Part of a small language model's weights: width 224, RMSNorm before each block.
MLP neurons of a small language model. Each row is named by its layer, matrix (gate and up: input weights) and neuron, and shows model dimensions 0-191. Each number is 500 + 40 x the weight over its row's rms, rounded and kept within 0 to 999. Numbers have three digits each. A neuron's up and down rows have the sign that makes its largest values positive.
After each neuron's rows, "fires on" lists the tokens most often at its 100 highest values on Wikipedia text that the model never trained on.

L5.gate303:534536437492486461439572539459453538492479507544446512573542508458539483545485479458487574448521494455485511508523567505438470467517498546501500492617539467494539564586542546463473481551593551534538500470486564533519440524517482558462515479518484487495493578502531442447533545515489500487468439516545482522465460433495485503453540462489526428497490377482466486500527520521525535465521526564504491463496467532506464547547552544500487456569530555459548511462448414548508500449449480503469462551504519460478528397453522471392488516457521458489452495510469430520481531399504523497
L5.up303:543457540506503498522520518467444441455542519464384466509626468515439545509467511469482525503525533488545476500483584567477521484516389479522454448511515489518572501495494529524461439513480474524581427506448490503507486489472445510524471463465497492519471533505476489519538605506462446477530450527498474506513515538524425479451462533483466523476476480479503487601545446511459564429558534498462507497543526453431517482530472456499580559519458509509511512505557498564488513447521490444530451484527468463490491461479511495492535519433555639441480515412483479469519470452471504482
fires on: ";", ",", "-", "W"

L10.gate254:523536562547502470512486539513537571506513411533541479479511525438432523492521548500428469461544442454506553480514561517571491602446544576468533516564516478539467521438513506555514523429524559528546487559466503535485424545472553488481504482458456495505507484464537521585578529554424527542535565457463411486487483524482520445497490555425498450463529496547555559568512501541563493554507452509450563448519508437521438489528533548535489499516515518504425427453480513491445544456490483520468474567506508514575513517507518466525461527452572494522463449493478505479468483514482423511
L10.up254:454494539446481507457466522475527515429525480543454549483496541495463557508469448498485512459500487512493552534539490449494493530504507568492495481423463479511460448572464592484546473452511541523480503536471432552534466516431509479454457512505441559555454463467563477532598564577532421486486514492557502469526504487448496475386529534544506408489477491525464455489496475516486494504520498550511475492532602488507473505465536529515550551453527450558579521497469482569452542509481539422403479577502462454560529524517490436473516537505488487482528462544540417484514461439549521544
fires on: ","

L4.gate17:471479443502528501507523537487467399491493583482537506521449547512545519528522512449480566498443502510462574503462602467562532503491448460556502464500514538528511456481512527482519597476512484571461535497418479576530511584502489523533494483490521421491509486489502493581526541453461506513500499465497475431498500490516455575470464498507521521482532519572469573467460462546441445424489507519517471512420456592429556526503408512440528437464482467453500498444530516613463495531420536531503484500482548523498496533472494482550403460521521468498538528589531489392511479601508515465
L4.up17:524469505476478451457514516503474559469549488494541461526513562413540474485442423542526492511509515491457522520488516514524426586474449536505436508451483489496503500482511505491458600495465490471529487530476509529522479491430551452495460540433501464518481552456465460440573483442463523514429532469523602470504552456581455489499530491485587550495557526483540552433463473506543447502436490508446518537509511476468530529555421467512520461503549503486506534449498499531578532508441595495504523438462438528515554484394556420541426501583458470435525537459532550471497533528479529499
fires on: " post", "est", " tri", "nd", " code", " Post"

L4.gate258:465461458513459492535538490550490500476478495506500452475456467470468504485492592452449501475529489501454505442549491452480519442457595447532522514519496507423411489586572526442496488488465570455451507561463592486526502514579474514512596547519507509495562553505566510499521561469510514494529483540537528513502436410450467469470511533498486481494521485565464482499473585501441505501416534475539556472538517480530506509511539578507539457495522454504436476501571511565534549431467456477543488542430506457464517496505469480525469503514509450473466462591491505580528543520592498486
L4.up258:463443488506495526456527487516490535426509455443444426513443482465512465536520482493473481480588409506431487514563565477501479508453488434553517560538496469379414501481504459488487445480484518473590548545502559475547489541605508521497528570510415488526517501504611534456487508418529493488495528487494504491463503440486493488515542528462462487497527474500523567499482588515438508504410489514579509494546482469553456470438564572510497479506447492505468477526561442517521521495537521526509432485431516478453522428481493462436523531489505485469428496513532544526555516545466509496
fires on: "us", "ia", "o", "a", "t", "g"

L9.gate308:458441461487565516509475524535534471502463478533511492464488451508457536507418493429528487497500472501456542552463434438494465545517551438508536496541521505530514553531465480479528466518491488468405520479564471492492526582538484418509543542474464495447547507489457457499471505512458507467511493484556512509546499589494481523470469597568493474504490519495539496598500565520518526516511476556516455486483516478536560455470454547478567545494497472491587486424524594484471554474510468431555421550482503420489492498418405506548445546527469495461566483500511417527531517558458446403
L9.up308:542475560453510468517569524497471617550473434538527460496508515505516485478561395465485445502395460515506475534480551504502493472482486476542472483486544535557499504505565531488504482502533555436447538548548485519509527447473545398409438539557545482447506493505528524497511434499479445490506546515571498498491483521506451618511517496507463452506497538527521555508491507518513490585503502511436566494527495421446485481469486398496578523597524516489547468528514486507537538458418471485522467508546453473472447549511544549583464527538551407499542477512466502537470532579533505501
fires on: "D", " of", " D", "C"

L10.gate139:502532471507539519472490505442510535523482509454458441439586429523530484493482473582498519488540478444539404523437490473491519407468486550515548467493557476479396574448485469492482533417551454549490479471460481548486467441548464467436484518441543529514522551444522397482510485493500459517498471502453486529488507558466502426554508508383516482499539443461484431552539514520441574474447503511518467539543490441488461512488474496533498527589518529519457492481518538544496455479474497431546521540519525507524522537525406499475451538451516536464469484445553551543502551475485504533
L10.up139:529555576592518541513480585507482567487478513497467506477590548537495515481572500496453509494538501475484474499578522370481533479474510501438574507499422472561500564534530499449556490500496495492501535468514481453512436516544517484423534533506511520529536462479520450546499522542452503552441605550505519505477541586493496494430490473504524471511526559596458385539450490492514527571505544450557500484478536466473453468510542540538542537521513502546511530482482515490496479639474535460519481452472459534528505479564450467480469529488480531523546481531498441570469501520558505552
fires on: " is", ",", " part", " |"

L4.gate116:525547562495493491485500552424500431443520435428508507455450413420482569527549491479474455481544496486431454496545530509451479475465438473554431481477561503442462526504472537467534420480491553520431508520519568463536550532504491578550500500496458521502514434460586397563442511454455440592480512522472506477494513446486449521519503511545523476485481440516464532484440573495420557526446474519513519505536528560504505516517505575508495400539446484534467488528503438544507534485488523468488509449507537470520503462489493549514500477478529464492430448502464463551519522516556497519
L4.up116:537516533546555489466479527464474463570521424465503528506422436488493503524510479491456531540511499502525504477525598436560489550491475465556473498489445494537489468546494531425518538481535478494544511495528565501468464585563473468459533545439484514514527507498546466414501544448363485435486475474514559428526537523472475488548469538458498526490493478524495570458484550484519521532485449537590455508462518451489490447498500417461512493527483571500524531454440464504577529538515514536549492487506464500466494547429537517472532436631597490527539569425515452478441563492496470546
fires on: "um", "ia", "us", "is", "ology", "ical"

L2.gate107:510471472507521457512560487463486503500526531450404477502514513516432457497589563460539469529456465524523464528515432499530474492513455531483498434499526575474543500575524536485529554479520486509449543524556512491530506522566470532480536518474501461479464441415473525575443519421533452473519514532514531572509473527487492522493573489510500573481539442544533487569504474475489467513456439498534449458509480443516503556546505479446605545596442500494444493512470535498477483439487479553526448486497496536456454464543564557469469573414497498418479517527420440567568521505527472507
L2.up107:497482538557499472591493459514468475471507493458510483474521550473492475521525579535489443477451513546538444527480394477463536519506447457441532503452530539513463524560518503537589526518447486503480522515504482458576506467564496473580573495459500474474499466540476538486455490543453529488533455489513518529496458527449484523503520489459508526494511463525544496469575493510560467504547489448501481502461534586533518587507485438438538550574513524542439482560523485450596437531488457541513458446603515512526523576511531533452396515510511491393438514496479518547531486444527563559
fires on: " J", " Ja", " Jo", " Gu", " Apps"

L10.gate58:456505486621495433467529526549460490519506493454517445505542454500499532554427460482496480429518529480498444449531481477479507494484580473515544484500467510458487410445475605509437495443439521580553557493464483495515442461515451502490481407511493458477569457497498495473534543487524530495546515514539458587472426491511444525553484526391526439501549471494519416545512546490543447507484511554481492485501474609469454503478508568519484494493485538526532486563509495457496509495514503524437514501577541515513441494501429481501465426494482541556435479472541533556506582513520490504
L10.up58:514456527549454436541551448568501538504513482528542445401534477508420508531481413535507511446521440580438511427508493512504530531484536528497469510475568566486517470501463482513421554436487579506536486465538488476456486482542505476537539415473495493498503449555478528533524498488563482525512417445453472480517504476517487480504539531495461529471498572500469448510517477513486435457517472479502565515494534435518529525459576525486544524483473557518510505543521494428502507501511516482452512518425550465471470505573451508446487491444545543518492508510493552495485503444450534609
fires on: "vi", "ti", "si", "ici", "ci", "ori"

L8.gate227:496446482545470428558565501522475546474493568519527473480536494593564476516468507458515501461547474541510468495486522502471502433513462551525517461466543536481523540512498499534577441465503589486497500507560533548552453500525537506521546461457492565512526488482569512441447499477503634451582404491441522533549504477558484553549499490530519401510494490490482425527532531538525473482502552473511518477491548456446481533534528538566544479527452565496502499501499464556524536531500510500440464484494481428464588439488575465481526549436578439514581482538475573506482507513452471572
L8.up227:487506477481516484463558496561466458425495528521459480550535563485545441522474513417535500473515533621442498521574503507504503450529495547556551592546564442477475526508531501497512520514499504534462502544513535501539518561511546454525467477535493543482628535464563505565481489429478552525579456572488501506518489498588460521585489566562547487499482534474526504492481547510530494495558557521466459483536519458410493476493489558528538518477545524443506417501523488498551530531532466503478439450532515462482520459459514504529542462482523449440520490457498493543483480489490555460
fires on: ",", ")", ";", "\n", "\n\n", " was"

L9.gate68:444495533502498481473517545511471441546535513531494472553472492530491536514491540512479443552438443530513502486525540451466514527470536484469497472547590518502461518489531466535515581488582519597516484489519497489412431504429489456493521431490513492458408400489513490555556547472526485536516548499547459485474484563450499482499540501523439537440496481525511444571498541550430465478513471553513483437506529452498506490536462614462482451518538443495486490552523552566522484564509468467476555499589554485487506471488546471519526543455481514537435440479505383448497492443530550492
L9.up68:465525465481439592428500529542534478487533536458569453487508515486481433508446540518478489532469556519483546472523521458460463491484469465556511463485530478538537526506503556474487493437490516549493502488431460489465414493526413448442473490478465424552501457444598470465489503486500469481475533511510534464505520510538487470521470483536526529513488486524609536479486560468490547472416431448460597523477592555471486493460492497563561525542428458417515464531620523533533478539479514462420540578516542555495479473498461429486529552470491489562499470534555484487497496481503467467
fires on: ",", " April", " October", " March", " September", " May"

L5.gate95:486506509498489540448470526518421481503455508444475454582544510442434496509482517512526541467505496449483476531545492503511534565548537531537514487458496558468531552533478511533516482470501493536425501488507446458427397522459544491532509511541508418563495535417475464548561439460493521532475515425554480502501557561530476486492517460509549486452574455477539452604419475547468542513497465551512498502577513535537484541488534528479621491545543399441441535429520556528473484440500530468496460495489463500471478554535536552524489531507514501452443515495502458496511496500569460528
L5.up95:468441542505534492503539502526495574524469536564478461477524533571504514550508521480522535432435509480539472504501466576480533570486519496469530489476491492505493535522482483514586465540551469473519449480466480467525401549585575536566564516502484502523515511462509503515463423550482540538462556493571477438455505540547444497525465520472489483506520424514473513549550516517453511527498486585406506494543496536536547527453554472538487475522460463495572498462458507467523550449450515569474453576434550535472464502463455522539470534534522477474540489515457582569476483500542485581
fires on: "S", "P", "M", "Z", "G", "MS"

L8.gate160:472424511466630474553521515506511538497489447492537531506413498541546510463448485516509404552511473481475553518495477468412538516429495515455460429520447526535528587501391513517454548469521486405504446536547459405593515472544493552479565475497497583499518494477498458466471512517460539429557490544470489449437527458473539505517537482520529469505474467505502500460545544497503497495448457542498499468511478474561460516489480431520536502504525476507469478509440462569533462487511551560504440554471529438509535450403519466496451514495530495460503467505465507561540506496500509572
L8.up160:492521489544505459542518449479492509511561465505558548517524458480545460556518533504416567464484511561507496473525523523480501457504519436452466495482586520526460509485426607533558543466481513555492466527559532555510461460498466493529529455453548557510510545450490495503422543457511443520470525505535473527433451482431562506422515573525479462514514505495582468507581476458539553498441484581531461514436494523494550536544482464466537479466505557490449455466462488571479526534464499517504504496495489523492483511445513549473488572522524529511570518584507497581540513501508480515
fires on: " comp", " rep", " Jer", " conf", " ab"

L4.gate272:533498571580511463573520489571514505487485535470475541472466488453600549633502506530442510485561449445491512523492460484541517477495582463538481457415496532521550473571513476517505456475487564488530518491545542530423545488463462472531539494485484472462513484493428520469479490421565519508467506541535536532503436485587524575506576478388533456488548468465528504459456503534493467429487484507569535476446529543524505544496513569472540480462473536516518496520536528488529509502530534418544488481459538496489466478552469555529520504495489620446461584521499486494532536529488461475
L4.up272:458499414516515489482444423509515492606454477510569499461516493506452503491515547464546521541524512503528491434515452539477496550499456564493478424471553539508465513500509479459489564481513505553484564569513524532481436552569548529547450486528533552516499457534518508511514497550491409493529413496509514499498476468504488520516517477590453525478421557517461486537550492525528518556491538527508469479479504464479549487470579478435473527547556514519523503504491506486460493479458446603488507488468453469482501506539429521556497466441542532432397453556502445510501461506578541433
fires on: "ti", "po", "igi", "ici", "ingu"

L9.gate290:476538489557522501554524543488569553504549592523476482469449502580520445541490490494515496451571497444497564570500513519439484439484488572480475473531540506474476515486435484515487543485507549500571443479476478531571470456472491454438515492488393490503511524518544461467500526512525560412437444453550489524498544525556487549497406502509484468511481465421499475492511482534492547512513451551485499496489582440457388526438531521528498551494501492475511505473430501483493418435448479482480493513492535509573500413459445518505484526483565515583562501531457465466475393485481507575
L9.up290:468561512542458463503560531414504567490541486525487440483497529473528491586532516456430518510513508435449573525474491492412486488480520559466502497455515487457453487503489452520545521518511566495548566520566547513593476524497548445526457507486429511555461507499527499501459469556518538535465494526484532533439468483554536506495530502489512421507469503469532501520520422545481540445533456492462446494562540520516399534520566561551525574428527473520458544512449531433499529457494506496548359505495565402560501463434477483489462527487510485448479521510490460456474458456536550481
fires on: " in", ")", " |", ";", " as"